MLP neurons of a small language model. Each row is named by its layer, matrix (gate and up: input weights) and neuron, and shows model dimensions 32-159. Each number is 500 + 50 x the weight over its row's rms, rounded and kept within 0 to 999. Numbers have three digits each. A neuron's up and down rows have the sign that makes its largest values positive.
After each neuron's rows, "fires after" lists the tokens most often just before its 100 highest values on Wikipedia text that the model never trained on.

L10.gate509:520544387481482506553557425424477457562532558451568547480548452547480470354468616397489485456509583465505462486525552517520557506488477545491492453519535465493659478496555513586443514449458441494504415519486552561536521493481433406547507449426507514560432424503504508534497488563482402445539427495448534522455533546495561451472546462530572486470554497567475518489550460531496529495515
L10.up509:533505543514454537496453437485378445444459522470467516487387468522506529496504476406571459456619481444537459501461542494511468608484524489422516570480506616510487538567540494417442548419552546514468454553488486490501435562437565579502448501425473433469470573497420530387471458527494540588479539452553463509504528552482451463536426457498586459554476426531514489506509496512428502509463
fires after: "\n"

L8.gate288:545584412514565463553553475425528557578504524475555492539384361563456571479449550419610493533471547536481499492516598568442562577520496487570492488528478551483582510496497550544395467512522492426488414544496508617453494464664497445465466445423496505524465502543451495554578466576474396546496516507526531556500528555582503454547570547452513404505451499455512552492537474566465449537539
L8.up288:536535521464463544531542535591532546500495516580547457579464437496544453594539539484546483488581475578494526427435502556478474519461471442426515559547530460478431449498554551480510421439530607538553463481642524483498546546436374515478417452420429441420533485446536503546488582514563577509491531461385506439481559584498468509490520532517544421540449513494480530464563438446575474436523
fires after: "\n", " |", " exp"

L7.gate389:464469511485506466522523460549482361462553536501522453529431429478505522518491430435475466523498560450447462409470558392432562543500468433446448551487382524438513506454470480506431494549401434535496479504530469525497557500499592568543500452514497610496465545404419497549644570524508480395458516502526528550507512434526544496557462432479494504517609473489522461502470488498544626431533
L7.up389:589532485564640465473581441443539460474555530482519475551505483499593499477410409493516521517510447519422455539489501403395514432458436574490557478552428518476459527413558437444491521444441528492519398489458532460581463476560510488566435542502424443535496588443424499454587543540567450533551591556548514488482561501425515553450558416553477431517594446480560417480481532519500462513432
fires after: "-", " photo", " under", "to"

L4.gate122:548511486486571529487524505578538476514455484410447580492501483576548475496434427585371484548550455494392533479550480477497512422512531410527583602571455503512576542525460453546462502525432511449493471565497478459473476497496497510511538558523493456478415466462434515431663517523559550503589529512501488541490535417562559449469537522407479464542450568527527422447566523439452420575474
L4.up122:514511535576456563512520520539553586558518513492455480558564520412477467488446616540495574540518512425501544542431464594572498447503446494483531545480558479555514424549556512454430448513497615468591582568517460437454469569424473436576591536523455557473545402558504455590483560390500484438559512503492569489500475549484508505452501514483494518430448454475475504503516449471511528373429
fires after: " the", "The", "ere"

L6.gate156:582508558552542547543576441504537397532438451450548571511461527461493512403452451501384525542531504432535540531518474480567489547455540462516557514507542550583466509473459491451438407469468530459481460472438484496498583353476562499464493451394523588547464468495477571482468473389483425470545450518402501445440494413408439602465438548439487496512517422455481469519473452475557557499528
L6.up156:461549480494425505491530524581460465528478493468477531539570529444509512395582633521545492502559498465499549526507481467392512599539463545606493424442540443530556509585578493527540561476428446518459463473504561554430447516506522577545555575472575434543483444500541502446497479512530469560485455511575496570497470454469530480481588452488567429517478576547420520478543468425485502576544
fires after: "'", "(", " People", "ort", "in", "S"

L7.gate291:581425572537461496552493454527562559549494488478409518472540438541469482487509485490478500500544461530488422453507352506490498420443511530522498452585509452498451522418537560530530428585367492523496483520503521465468518551433495471551479569472466504534517496479583503534503475463464507490467494524448538550544422605458576544453456446482475436560685541462408489543567517452503483481530
L7.up291:479463547463540519554534532474533490483584481483500553583453501583568516489529446465513456505555639467404520373488456428434515449412502480533479450455471448491496521413528481462518489533491458486415474574525561564428445565381474557541432562492504474521544576444491433454455509443508614516510536483525529529432561478432466530562452434559526417420536478487469502587452468486480527498538
fires after: "=", " (", "\n"

L7.gate42:479455403522533450527481496540438556445462510532464496519514484556593526519561591449368548543425507446483550503534407455553481493561575498462512561534459462561484542517471588500586540560443486514424446493510495505549483505464509424609573573424461483562482558475528441476557443470578516474459511536496552516453532475542463508512450470473527432546591431527496519508623520451446550533398
L7.up42:513516513618504546471462457489510542556556430444436535486494453455505563524522588532516594493416497509497633445487569564491531518569550455502392530488502531460457479469574435421465481508437521499499483472474479510421471511495501469462473488438415525589534411516498400583537495480516519415526447463574486477528476519496467373593465446533544437504461487494503534506374402489518545466404
fires after: " |", "-", "\n", " =", "|", "."

L10.gate79:439556593452491542603598494462551519490451511479477491488544444466495470479419509469486517499501509470543526592518429486558523496544478406529548502538549537507506527546515434536567509553413487540503558468568467511556496524360507494435491592459496557535530469491436603436524536451577370536452473516517514565461469474535480569509600454497524532493531564547504473478526509542492489567492
L10.up79:495547492603537484502533367581469577523535432530485480520453548429500524507506506500446554485505531528486475495596451486484465455543550514530348500414517581435564392516490526586522539555461500470477416452510532438487511437453603446481484459474533441547493542562508474538466516472420489458503521484521452505400423564495614528528468470428407512491416499522485433487630491472476516536578
fires after: " it", " It", "'", " This", " album", " which"

L4.gate185:499518447612477443547601511353531449397523506616572486449486512585459553456543465544536474435468568469523434482562537533425433524490548594520417438497453417459589470432505482538496526445453430479494481521433534577456478466537482430552449479453410509567507476454477598498536572537569505466506488585426532477507432501473549516487421517490443518497468443524481587423516577460492538444551
L4.up185:557537494603377545498545428479554452486516487461537455532482489491432518635448564511498483511546519480564432535488473513498556451469492469499537515467497512517569516568460532484490465590461503488459551474451569529551577501515587514433501510569446511512532490509457531505451526552345533551489415481512458514475574548512475490488510526508431459527437436441500586425451492507493558449510
fires after: "\n", "-", " part"

L7.gate189:511454517508525502463499551458482529466566476559489511494455522560495462542478469493575494509540548498503568540630508539562502505587512478474580486561481522513501539473590558432460513537598525491547430572509603500556516453615448560454540490636540538541508518536516521446489496494480511452462485400543527520446499537417491487636552501577498485532463440337574518452635464516543561537429
L7.up189:592550439589493524594462573584460552516497375505557569486405559531435477517507483464510533588489423526459528569518539499584468547433571447412524459551437481547505467489501529439507487479533526503554530526503513540544546512516498513560462469508509478497395474520472500432517579463434561478527571430529578488419448464455490500496493562409426539495481495433490497460485556480517529519351
fires after: " that", ",", " when", " which", "\n\n"

L10.gate396:515461495486467463539492506436492517561511495487534449519519414495563538455527566518403479554465520498517428411603471505439543572463526543533520471505509493584540546509527549476501452509513525581465499517542450564402498459485360474471449480542503490525609525372510425485536516535540541531450520422559483561402607519493512498474475545494515462579429388496456503513525553495501520492435
L10.up396:599527477491502483495467468536411547565500521502444407529571516512506489547557530534485645541479624461492392459598570529451499498545501513382614562441436639500480489469499482432527474523473452558505544421511539513511474527489420405478447507500534427484482531544426459480535477494624545463526494461395466508496354458544505450486508445519539546486547487484514507539465531350508501515542
fires after: "-", " in", " ("

L8.gate230:452556462516569475514494440462494524449418429500544441372563417557405490530520509475420469463557535470519604417520438592484541444487499457552583496601540446475517542484490485517537496509470558520551485476520484535483467448466444507511559520485561478576515483503551483468605437584492439477513505501520478413517438485513453619437397425459411609457478535533503448474556472450444496515430
L8.up230:473522538429505539578540578495490515585542497574509556392479477563419510542489447443453532487465527516427473533531514487414462521646404432493551501454498538585472523501548502469600396504445556542510522446544459560481608428473553552468475499439559484422609481529504538458572509514461477583525520495583573492491516452483457595457488464540549457448487486476559448457566526607459542466480
fires after: " the", " The", "The"

L10.gate331:554587511436607565491407421542627538531494555431540479484553494461442500508496474508440494455532582481591657387486429489501475483524444575564488509452453504591570456530529467519505556473497522538543425581504450536600571473460449473550536443581542481563568520544505534582490395480457462397510459516505488504487512476536454484417523520512521450469526506525570448529595601434493487456521
L10.up331:439498534456532520554431455536411538520514465566553491473561383534486529516454482457526524597482570545454400533620479432497453451538448554509550517404563450525518493509565517425544565419524541497490580498605538547481550512483485598525527594494533576508537432510506423501468539455458501504527521542525559412504503522478611525516485521521461397424528381417524566517515587480591519542418
fires after: " the", " The"

L5.gate346:533518533471444463413479520520512443551458543452511500490429446485484445488382486530493485579510513535506502564528505546487531462433506517450471547476469502526489490545484487435444407536598529509419478473474475481422560392498509549471530510508404546517551511549389592496513545515535557480597568476547540494524417445549639556535460431452504491525523415527499483494363542507410564540507
L5.up346:549464552517406436515570485432502541558395474485543421393474447577479471503515458467664593478531544573561567484482471501490554494440479512435525466494519464592517479451435554517476513415559473509433462469575519511458520519500483529497531361604543472603461486516466561448536520513485474502552486468467537512423410476593473531490430464463458449516514538520467552499467499462441562519407
fires after: "\n", " Awards", " conce"

L12.gate479:595424495546438480540516496461436526439573532454520470564575480457487503490449524490499438475542539570523545512602488462512482488492606557531472509442539398492564423483474485446492506551501529556388492476468432561452483426480474546481510527484464475530525429522503478462518446525582605448501481486511469481559460524547508564622490600432425515495487489598483512470585425454499487542415
L12.up479:493496531473550528501485595493437511528544518507558508495451455615549496410537544412539431524433602499515454578492474420452385594439440534452445497502447538474566547553568518450600536526568415532478448572470470445406591450580468551507453472502581504496506419523555471514394532491552550583537453524531464453549549480541541469469435481482512573572535385524488555503602556615564580451515
fires after: " |", "|", ";", ":", "On", " ("

L7.gate302:524477382425516578501467600484520423479550477433491555556550538541501489485476480516516551469500471527445519457472562443454449535425541465516521618510569504458528472516464465535413517593606490491479493544472420559517505447445524443561560440472470614501449490540524573484479437475539481475426557549574474500380484417505513551498519518508470549441538471483378528491513505583495549519379
L7.up302:468600483510527451474448522472455393459546430452511382485494495535472511481453418536523504498464481518512455482450571415411493490474513526521532497475503478462597466566626550496513505551513489562456410454527535452512509414515603552516520508533521531533449488554451495466517461598504552552490464607530529382381500552482465461503483623503533478365503459493498500447479476531563479542453
fires after: " on", "On", " On", " |", "born", ":"

L5.gate186:524527499491491413561496549405485463482577487464477411462513496454495559586532444528499549462530542484479425576517435526451461478513415503432466377499410465505540551518523426439461479553451555492465430560502522470557546432534491628477479447501492450491473558503437446512591468529536490541446531572435525440507595542457498538498439488491595461591547460472536441486507510558510458532381
L5.up186:559473443528529469522475552501545515461540428550529556513556475486534412498589534394508425486406480518509415598492520520556428418463496365477428520482456445464506527478438466521488523506453530495444383457506523532496421395563492497455433452525511503553468564423523453563543479477592465523444474597543486492509506467435526558523507555482488509438432515533523536490566455597455443584484
fires after: "\n\n", " |", ":", "|", ";", " -"

L12.gate340:563433386464505499475473597475523423430527525565581492552443495517539464531442463517514471482479560579503408474437503422557469528412453527480530525551441529394530450438481570541501459451476458622446478495468579469444425590365510512520376497454443521604539606497520611473537499510526530420481535431506418473495487497543560468549512425435490492524494465451507584502489540567565571568535
L12.up340:565493483526519539494623443444553479474469479489499413488515424473514414534536572490514509566416458508535516481466501466421473415512544524566542416490394576442431498487441520504588643494417538525489367489586660465559519478556526422451561499434587416547423513497484510468501483458490426496472528525573525550497455518451537539389545493395518573525522497560576501506495488496608450425534
fires after: "{", "-", " photo", " (", " medal"

L8.gate63:493566530428543529480486495455503536448431430544419524558467443473446521493422494578439463516578527544539506468561473468507467472409520492475483496497448444463506552522572498534538435575525464487532528521524601567387547471421499531519448511470551439537487468484460519459556483460462514538488509501501596597432385494406571493531496509478492436613581505473447549486606470411502573555584
L8.up63:442476478545544446441538502580526510437516395576458471451530418503488476433458440485534460516540501476450497500472422487455500498507538572470457500536422420521524590550438460466551507579532508520408537590506507545459513473380531533422491585483508484611588498495482461507515525502601507428476450514459565463462447425423486603534504500458489432480462508473402503419507546386503557589494
fires after: "=", " ="

L9.gate66:519458434573511510535459432430501541479398389448511406446567500512557483521511537438499440418507605462445500530459516585457454529473413531536515478533524516442513517515441518509562439502485493540463530489509485517519498554507542510543468431513402519465506545418520531600476495505541514588375415457479469496517453426639557455455425467442571491552463412514470568483561451576473567467555
L9.up66:421474430536487487520455501479477546472536560444450533447445555483490526520448548499588556455453541472480516529441538496544566460579446508456513465451575520577556538468515511513458444460447505509432433431503506519514514417402568446512533489419577585467401471501437395466522492483483542463488478528506553478543482506542479462562436427455621540517430519560467474514602472488470467539490
fires after: "-", "|", "ba"

L8.gate3:462544465441470475508525459492476471523536472480508465479591428488454459507473389456490455477492533504437496610492530469509551460479417547483455531492508482565376586482353537548569479466558420538378577486503510556511538488527437442629465459511527481449494470440458608426570520395536438583534586577471508559508440479501501446427494503509459546539530515510501468505582562457443542578519
L8.up3:481497490531442504511488530543392527501473484482371393428492430433505415471527493531519477549522546414465539467493477454452516490520501427435486536457452552535480515409434509601520476423554500525405555570471585465572565565514459480501510545500542524438508481474465447527510534397594493495473489441520468474620565462506529528517466521454410530565438448438483578458642549436493528526525
fires after: "-", "|"

L7.gate289:529549497515552504532491507472548453502552540460447478530523508536513406502461535450437526510501506429461499436480518434531470510479474531518508574496416557534585481504460491453458417498516507512456482462494581462533428498399490552433403497453424525431565434434459390492534517457403430410537503478478429649533510518468513510451504478461414439395553431577432523478472478497541532513513
L7.up289:544418391501613525572435533463498417543570527430474533554499522553545476523485485571405504580537532444516529445443510475531462492492562449556446424542512565531465474499483529408534482581489522516431448457430489542547520524463547508526450474466445520548620536401482404387524542470514459421507529483578445568546563533433609555496519495451474425491509509480519477497609485532587425469475
fires after: "-", " \"", " —", " (", "\\", "\n\n"

L7.gate146:442489444617505446542463447489503496419466453499538551478467575533554554440477508509494513563528492467427489477465500519583402495475548458480529458485498466419575433514473464442428567474403511511516550503516549537464513527545473503449522549660467457513425481456408528441514590526482584457424544413424492498546501522462437411452557522533510569489428519470383497495519449535480463522450
L7.up146:511575432560516473560502519598523479448421388459517571452429552568467537401554531516488529491505578489423560481460519457555489581470508412436480507498521551422525443507488434471526522531519475547613596535470546416516540480480473468520579555568531543536544458514502471424447521542498562522447513455477497503573507510556446474456484485466415530540411566459491510482473534578545513480452
fires after: " and", ",", " that", " but", "ca", " which"

L4.gate329:554558592485542527497522471466473476521544575401453526605483479525515449463464472460458449510471455489534589547618521465477436575510412562443553508464548561530532533567585479461523465475448529502507400513488452484579572496523472482552503607479503515441473480519546466479417457466493466440529606525484563549452516592539520561418525473555520511398487449553492521546536563504489451560455
L4.up329:486502482536481460486489536560515628506509452458572443443478453509499561498668451567499482484563532556409572477425533344481581415481452529537562635506496506593543471504501511491432445621547474473548377549533497551489466494548459485437454523498469428510567466490475552561578426497575482542510491570504557520537528564395459533521495521479417503483422395567489460405499544480508452519416
fires after: "\n\n", " \"", "=", " (", "\n"

L9.gate510:535539521495566486475484564546506525465492534538510480335496475597486467516405541459460603399531524501404482495565549638423606463509572554374530497538495456499515511477561458450476463437429519551408441516470470530467526417528541454465538476521548437590449442516467537556537464536508484573484535540502458550431476519576524500495528490494388451565482500501534578514585519640467551448468
L9.up510:481532560533432477543511407518468474478483506510405416494486531426502475535501494436538569550519499544542555509476552461380541398440483504417529601526501527479525419511553499514514435448588580485507491431559476526547441523471502462448487576526461482401513448497508482481649508465559583484584503462532390459450504510510459432525482417493500433475598529492490519549601585469492512492554
fires after: "\n", "|", " 2", " 1", " 3", "\n\n"

L7.gate428:464423556407547513462599524525543494484536487504483622544628497530507508564518475529382404506456498463463543562505475511437586535552519488474436480508414552563562434507488530514484482565471473497473504515488528517502409575481474632619494543445433526538523480499419497560500485528460552517453558495468527529503537524607436476498543530486628513481518386494546428611443435467461500568517
L7.up428:509460513446444456469558550533459604395496442533493526531596567490496518480418523488400484495509456458502492516374499501496483476441528565488537459501437530517594555503536509516463512518506379492390447547498526592540400516445466528573410497478456493620479468518445541520523500504529569585469547595572515520557510508519445530517480547556510543454498421517512423420477493517442418447451
fires after: " (", " \"", "in", " singer", " producer", " |"

L5.gate120:471517466546523465507502469457512416595454529537507503481513513481443376507521507457490473591429593486579479543503463506514477564424656479462434610459457547514507483471419445469550488513460459483411443522520468563538551474486602411590458554510473542492478532489569511555525558484484467533439438566525569515444463485480518509557455515489530523474467493467533555548466482440635556369501
L5.up120:516481499531493511512504442559621589555518353534509415531439447540466513494544487527537417580532573455523524507510526472494566530559473548540476520586541488513548489513497472453532614494470468569461552440564523473515494555547422491452456484481468579456530512567486444477491525568487514462509592459560572531569543491446490464574519457538525355607532555600547486481551501528545503387463
fires after: "|", "\n", ")", " medal", " Sep", " |"

L5.gate334:508547422469473457559448483477459525520442452529499389549512425585496437575527498534560505462541532493604532579545537529535577450523470515460586519574420575501465428401504483623472492506516430501518576488547391587538450434472490452459529612573446555445520521483541598527536430516533406538544546500489506451472485485445526498497519502591521536529472493507492527484472530445547493506444
L5.up334:551589476500449456556564472460508565542440537431477371479614449571441466425481539502557530569527513525513549573481384472533525516568489405419480389468408533559458544507399549504560511587517423547525573479465458529549439474436515401536587525518484447562479487527509507497504486476516441567492477462464566501506476433535571610506554524468474504497483534452565560510499513485445532543538
fires after: "\n", " |", " ag"

L10.gate327:518416460584472467484574515591473458534485418395566529434447514494489527483442451449507434546560518474516573561516443535527554585468456519519579474502586464528441480455510500449529541499539547499474501592610490481483571490625476596475607547446472468424491489468518491515442470501490434502475493510418516469485582483498423515514457455457411518541459468518631561478473493490433559532500
L10.up327:542514511492520487578538589517547531452499542415545483434552526551567547602545413472515571566534503483441535456505452394489399510514465476466469496565574508527507643460482512556403529576407532450537580487572482606504507564505493458455475555420477455574553489546508466464503579450545495479498595553576505468517579483508510500449472473453480498472478394482524510517438537608440446481465
fires after: " the", " The", "ult", "vis", "The", "ni"

L7.gate305:521546510518513535508493444410449405482495534523608524520516537539527470506459532515517453556524515486510487501598486497498424478464385462432454545530530516362516553508592486472550409511523501502486486539530544467405550508476454615534495494524431453550505518487491511554587511485480481502445488563464341430521521468436591532534417571446433464415502489412469484582488493557546482467467
L7.up305:571471484561577450585497588452482525505597474568461455551490537626537460582503480476531480478527533527428543445468453520541401503465508485573531435478422480432437510551480469576545429528451565495485440611486569519445481469534514540430457578480404509590635541519480560534547549530529502418533545591513495524564533549437573477515537409462548434465531508413438512497548506436535572515520
fires after: "-", " Su", " (", " \""

L8.gate108:401516442521494412533474499464639544600457479487502519408510469612484502527410520430520543540377498502425437507481541491527542567583463550512500525411419454529487558381485589584520410479459543547572446622528563479533495493609539441437505463572510502523507561460534511460465503558536496530431465533504485550481526523558528497438459540503617496469480518484448576509546420527476590497571
L8.up108:455574455443489518515515489498464490611500503480497600505479432587484480534512424561482574540457537476528445548507560468463530530586440507645531496470450558495563530485405431582426489530556506569465511484508510486517534433405554529446498529460504558427510561442579472520534452456503598497581446436610495606455529465576553505475488502528603503432456455485523564481556464480501482571530
fires after: "-", " bur"

L7.gate145:523392564583544493585371521456436490459514594535492555523521441525518455471499550544494503606520491482431499562551427512557517371552485518444406541589437536450513464515428465464551438481507539515465498508469614474505435560520424416578528431484478459478452500561537519509428452479460488539459493495509510450555535524498533497502486535491594489493644551512579516430565461490551497532562
L7.up145:502394487495486529482506499517466608540499505586555454478525561452475501508498481484499444509482524468518396461476481434489441480443514535441488484539506537486510603458553425432480597500579541466555511494532581537567459547498490540466500423473518627483453570580455478463477510506482592519562519420545425539502407504505511516472446536567479395547455537499476466417498605467519593507521
fires after: "\n", "=", ")", "  ", " X"

L6.gate256:559511512475491481532585534469543401489370474462483517599543473477463407502517512521540419538610563476493553441539488413488475499468508537525540519389470552452486490514539526518376520615543540489525547492519422518541476525487573502502497413445450610421529504488459479423591467458527450495599510530520582518615497424555513498516478493533559553452610522471515496557500490416535484546508
L6.up256:590509488546419576588522503447537506662518540583466555540564559403590573474445520573608566501406434517543570504469471504491553537459492517558491497437532476596519522497550560525488543494597480533537421540459485580500435448492524512491469409477564423538548526548455485508460513552548522572512488466534495557492485458547597524523458434513504528519474487493531463499504445566476494562430
fires after: "'", " as", " seem"

L5.gate378:522452476578496475575478435473444507479466452594440445519551612564545510433465499484504546511475528511483533531585485501553528558592696623481566501472446448460495534483463560499555493483436457549438481476511411562492397457505479456530420541504445417503462511488480515516612567588431553580500517531499506446419419506463471527566467498538479504456524509538494535492591443499556481455437
L5.up378:457599516528492527553443428487483414499427450609545529544582499530446443431466482474411568495501474525493497548514493413604527462550550524446458491506512492573594480455392609572576440489457494453548438474471451472517581489517524507527417384516518549497539547527484568590575428474529494464501495587474459475456532467507461507526435455462503482530502359438484625532487474575521515571372
fires after: "|", "-", " |", " Bronze", " Gold", "ti"

L5.gate289:526519518485557441568569567488550577461528496539407460482380494587480538484527460445508573497480535565582565517501505458543391437477497510460539491530466471557428543432492536491613509497570508581465479425536519504488592549464529460563539486548495495536586572589420559499477533451493481535452494483497407545478563554537481521551485391441462485523620512500545483494532548512562539546520
L5.up289:536548480485467477468429623519497544501428478553495545481498468494547541486499455490513518418451427536586494554508557489475461554611509431440423505449511478591483492529554468511423523535546455510482513477441441453516531545437528592509583546490449524644504464456451516510388589434463456511531537539524469488459558479538608482496498520511469575506573461572430499571519492485528484559349
fires after: " |", "|"

L12.gate68:499384544421387492585482474529495559479627502456485465415484502478493490498550449464471475535545475495488485494498505491472487508468442496541494533551474496492576474554494533495549582503432420504440385479548540492522523558432496539487506500445562409484513488521435498458538512548604437615426510504480501549572497453579470515384571592567481460580572484531556506523518560503479535440547
L12.up68:443511503498434515543617438497571428483556557463544481487550556495524381509516508508496579527634469509533461559411440559513539494522552497453483544493499480478480470531515513576472513580475437509494565489496558505513546470443537541453481413492547518586509582501468423461561452520450502474512516571414513495551389458485421500631474466481446497450495530477456489517516504529617560570454
fires after: " was", " is", " are"

L7.gate337:397492518453465502519528504454517459445486608505502498513499458540631464468513596549456518455467541459408480531532510524611424438453504444456500519520511498526569416471519462423434436552514377564499540521538521519520475554563465553420540452503480575496530525429510420518527579595499558435514420501534392484554533559567499510431411535529524487528525535510475667481530494508493471619530
L7.up337:462490594483504476401518452538438399588514579498517466572477563514540523465449426533554498463526500555534402566512459416424549492531556533523513526577441586511471472445572497524434518518471464447486502471465476573488438474515470518529473516510513489526508539504443490480481495451488539510546548514439492476484496408536435541585505427553487543535533380478501443482579489475451562641471
fires after: " as", "-", " was", " became"

L8.gate361:500516539513479490531528482432553469466463494433496428442491453441450442494502516505445494536550505488430503502571409489531470521487580535524481454559454511422478465461573447468452441545403465527373478541546518402498501474463489486455545467451544493472473444518439534522473582586587504585476477483388469499520503550513525562515524533504478540539469498443466516491506503475518446453541
L8.up361:543547571386520385443525481477461393510432540478544392515487478541435484467503559434443439598506542463520462502492509406504530463432500494577484550514506488498524523570449494472492501503537444507470528549467511496526560483502429539446393464424429657504527485476497547512517455491532503551489356476416438529493460509534475468547516475536536525425552526560461488605470458524580487415537
fires after: " is", " was", " =", " the", " became"

L12.gate133:540514475564434416503513506445505425459526533501547459473554466554546527453532540464470531535491543566426479454546506434461530490590570462528514385506474563377534410537440550490542551518549496586528464500564441513530513416472467512516505444451475528475448446474554563408466545567545588571481518455473561541491443511536509429469502471565403534467503554551495413390456468534461553563507
L12.up133:530463467584589391443560488464449481509516490414431518509601573419543499505460510456504518523476496568420422503535546392412498514467526595557564605552513558532461517524484485447491408573512446539383494486503561474435528554510483521459450525548502510457426388483439498499453515498585516496520504600597551439458574503437527473573552416444488426554505609453471499507529476534432461516492
fires after: "′", ":", " |", " −", " +"

L8.gate440:516509511486489531548508485464593522496486448541464502512511491449426531434517492489482476579466450481475537575492602481565458495566536461473488489473523526516568495435556460357464500517456461512369481512469489461403457633423520572575467556455491554520540544525526472601566455545424492495485505435471518426480553523567531589425559512496541562466482464554507518541467410601475527489429
L8.up440:472486564462507505482521500455451560428469404536462500459470570501483558602397550533386425442409492465598509659494421524534378517616574502496520474503522516463515624540472436466503473447510535551472456567558427486438508510467527575528484469520446523544464545498563488515595575476544525513533592447517417502488553517602536461450486485479464507553475477463586510523505480544501413554456
fires after: " |", " \"", "|", "\n", ","

L8.gate263:565617422546519455485465561593489371493451483422488470446483417506437507530443403398504566467559465469513525541459479551494553433479505420541477546532573531511526516473415537442456539494457509520494532483456505526565578575498515503524518484504581487458488498525498501463496483571499569529538467567487511528436382548533431546478464434433466539517435495482505550464558494478502588596578
L8.up263:457514539512425480637398489501509487503493474545455431511524502480532558588487565560537539488516485378541474476497542541528461556413406485465538454509554531517525536539541453428506524481430538487480437531648530499535547603456459544596550460490537521510612506497513518412581551457597522518504580582503376466506487558464528400494512534553600492531521534482491445487457509483619532471400
fires after: " the", ",", " The", "The", "wh"

L9.gate109:447461474631620508396516509474443506478500496486500511481489479477512482385399569561476518513535469482557403404425557504476526514510484572449575509562494477511449467498542566545467575471493460632488516471457536514538575447543495486591482513512560392508541481436529472498412483514492526530532437452452539513425455553514507476545569516487587440481449464461527499458585567504513561527530
L9.up109:499397442545417440556509410502511546469446440442467459423497420502505520503436453466545462502446531391577459488549513478503566524436554529508511503487461515479476537425511441521533444555572484488460397503570552480384508549487478513520511537430466522518547451496508435561526443400495527446579462547495453521505519426432584506573489558527574449544433532554558510466522476443592511567437
fires after: ".", "\n", "=", "\n\n", " W"

L6.gate402:558538403501548467483465526516545479486557535461428443487574522463562540538486585594500525480509544465530467621446535481546390567494515514466516592442604525378443456496538550548481553558512482556479434448513503487446518507546536441535489479490426434422576456447520494593485599525486471506568422511482486498534460540449599503466518493429580576534443448538411504487519514602548474416468
L6.up402:503460467464483470499624518498450557485512610483526448581536453490486410445533489512524450528481567488486574536546508469442448536457460554554573550528530559459472585515488489544547442540497420380528484488483543584563505531470533554488447511524551483463525523462519535563411423575490436576385550491439421433534542470512533538478490466401541482587499544409509506450542459522524578521575
fires after: "-", "|"

L9.gate92:536495448595540459455456576497523555614451484438563497500552498545425550485459570424544455491583520451543482433505534578463399521564566561465439506438505541499562585434510476503533438537537529526390375493507530522478561564519479461452535507444523435567479496461523446459491385585508469558545388463393483494418449577445548395523595566449584497515547508534499508430595503461430634513518
L9.up92:524460492534408616535493552440489574486548523586491473532405467524469591532468443447615541498445417485455502353439531496509465429471499469525522496570532429525527508491507521479503558562539555484447507572564546504478415447469467532471412436570483538504572512417470549523503539527529431541517452358488507459506576495427482545557549425529504522559524445401504541444454467507530546514503
fires after: "\n", " |", "."

L6.gate259:495481423491487523498458496408452483452553427531484578451463449490443509513537463518458435492541559540541492528543556580511452531438514540533531495473487529462514559514423515542536515516430479408417463492504452501507476467564588445607411458444470461504489543514519517545578576529526420629538424604422461434492439517428484423434507489534481522564475523578523477480625452547549450488466
L6.up259:435552497622523465613479485541624456451470508501579576463572478522495438542553509427439474521538526428495557483482477496437531513560471417526512545571469420532553515497446479483471438566498423445498537557483542593537534505439505508410544501487617468481427554415394523538498503509476415504431425518498511458497567544412479452503498465509559500525498491532465618517537441463481508504619
fires after: "-", "|", "=", "S", " |", "′"